Part of a small language model's weights.
Training: a variant of Muon for these matrices, 179M tokens.
MLP neurons of a small language model. Each row is named by its layer, matrix (up: input weights) and neuron, and shows model dimensions 0-127. Each number is 200 + 20 x the weight over its row's rms, rounded and kept within 0 to 999.
After each neuron's rows, "fires on" lists the tokens most often at its 100 highest values on Wikipedia text that the model never trained on.

L4.up103,230,211,211,219,241,170,178,191,229,186,206,210,168,187,166,208,214,217,190,197,181,183,213,220,219,200,195,227,198,200,212,201,210,205,185,204,180,227,224,209,189,169,197,187,209,221,181,228,209,161,185,181,182,240,212,196,175,199,155,201,177,193,161,202,190,240,194,190,186,209,255,199,187,192,212,213,183,202,192,193,187,197,219,184,200,213,222,240,168,220,209,202,202,241,222,191,157,193,206,182,196,183,192,186,156,181,205,205,189,163,169,219,234,202,181,201,238,184,232,192,206,228,222,200,159,204,198,199
fires on: "um", "h", "et", "al", " total", "a"

L5.up264,204,192,196,174,183,182,234,195,190,185,228,178,199,216,173,199,186,197,193,202,200,192,200,210,204,227,237,183,185,226,188,168,207,209,234,211,194,179,231,216,188,212,179,192,184,229,179,223,186,245,184,197,197,170,226,191,190,148,222,202,129,187,177,206,210,244,201,202,169,204,198,191,201,255,206,205,188,190,200,184,181,195,186,177,212,209,192,185,188,160,193,167,210,208,155,226,209,223,208,227,189,220,242,178,202,195,243,207,217,190,198,203,219,208,219,176,170,214,160,216,178,190,193,177,252,203,204,173
fires on: "m", "d", "v", " J"

L5.up629,232,214,218,237,214,164,208,213,224,210,212,210,207,221,199,209,190,165,159,191,188,193,232,228,212,234,244,209,190,199,227,193,212,182,173,183,185,207,188,185,192,220,198,183,186,172,172,173,169,164,223,182,243,207,180,195,196,169,187,229,218,203,212,212,223,192,214,210,178,210,202,207,203,189,202,178,201,162,203,225,203,235,165,208,222,212,203,231,201,190,184,200,193,168,210,185,225,174,201,208,172,186,214,207,179,198,214,203,178,190,148,210,193,208,180,206,197,202,222,158,239,207,199,188,169,177,208,192
fires on: "ill", "ell", "r", "-d", "ipp", "rad"

L4.up454,207,203,155,199,205,191,212,175,214,185,184,184,206,207,214,222,209,205,166,168,203,188,193,186,182,186,179,178,223,178,168,191,198,222,130,171,237,210,204,224,210,207,208,225,192,213,212,200,214,194,229,234,184,200,178,196,214,161,219,215,214,234,211,208,216,192,196,178,216,182,205,186,231,162,211,223,186,203,190,223,187,224,192,161,222,200,191,187,216,164,192,223,189,215,199,163,202,235,248,198,219,239,190,225,180,190,229,211,170,211,175,211,175,226,208,196,168,207,222,208,164,247,212,184,221,195,241,202
fires on: " pre", "re", " Pre", " east", "le", " West"

L4.up177,197,213,176,223,214,200,197,174,183,189,193,200,216,187,201,190,204,152,188,222,209,197,174,180,215,195,221,195,190,236,184,213,211,179,259,220,210,207,195,224,225,220,185,210,194,222,188,232,207,207,201,198,211,216,183,199,148,231,176,235,180,180,187,227,174,184,209,189,164,209,225,202,196,221,212,180,187,206,213,209,189,210,200,197,227,208,217,180,200,218,166,200,189,224,175,204,207,218,216,223,209,185,184,174,179,176,218,152,183,205,174,176,209,195,215,203,229,160,204,216,194,201,201,161,189,214,212,174
fires on: " The", "h", " by", "The", "ar"

L5.up456,210,227,192,199,212,192,196,241,232,166,157,233,191,214,205,209,196,188,188,167,235,212,184,196,197,218,223,194,227,197,218,189,197,219,241,235,240,182,215,221,215,184,210,173,207,196,182,189,193,202,208,221,226,171,188,167,194,198,179,184,184,192,219,186,201,204,195,181,220,205,167,188,216,167,187,191,187,231,163,200,199,194,214,185,200,236,213,197,221,202,208,194,173,216,182,224,204,215,216,174,225,168,209,164,197,182,196,220,193,215,171,206,196,164,177,223,165,203,220,189,179,196,215,184,222,230,205,191
fires on: " \"", " I", "ather", "m", "ard", "ver"

L4.up490,166,238,205,228,220,208,173,195,205,201,207,209,220,195,231,172,202,191,191,196,208,228,175,193,242,145,199,219,222,174,165,206,200,209,196,186,193,179,190,201,213,213,202,210,188,172,191,202,198,233,216,193,211,224,209,209,227,137,170,192,185,159,198,213,182,211,202,212,215,207,216,188,224,202,208,206,190,214,219,190,171,172,199,173,166,211,189,174,184,170,191,191,219,195,190,198,158,196,181,224,221,199,200,180,201,211,158,206,167,220,222,186,190,216,158,194,238,198,226,238,182,217,217,188,197,194,210,209
fires on: " v", "V", " V", "ion", " b", " m"

L4.up634,193,195,228,181,184,221,208,225,218,202,196,218,192,214,189,201,190,196,183,215,254,204,217,214,171,209,222,200,204,189,217,225,225,188,198,209,206,203,214,209,201,207,197,194,211,179,194,188,196,192,206,177,189,189,172,183,136,170,246,222,219,227,217,210,207,213,193,214,206,194,212,171,188,204,203,173,224,210,199,184,238,184,216,232,182,191,208,198,196,211,148,176,172,223,219,146,192,200,191,198,218,179,221,197,203,227,210,199,217,196,214,203,187,200,206,188,170,198,186,173,224,218,189,234,177,215,197,173
fires on: " time", " \"", "[", " [", "2"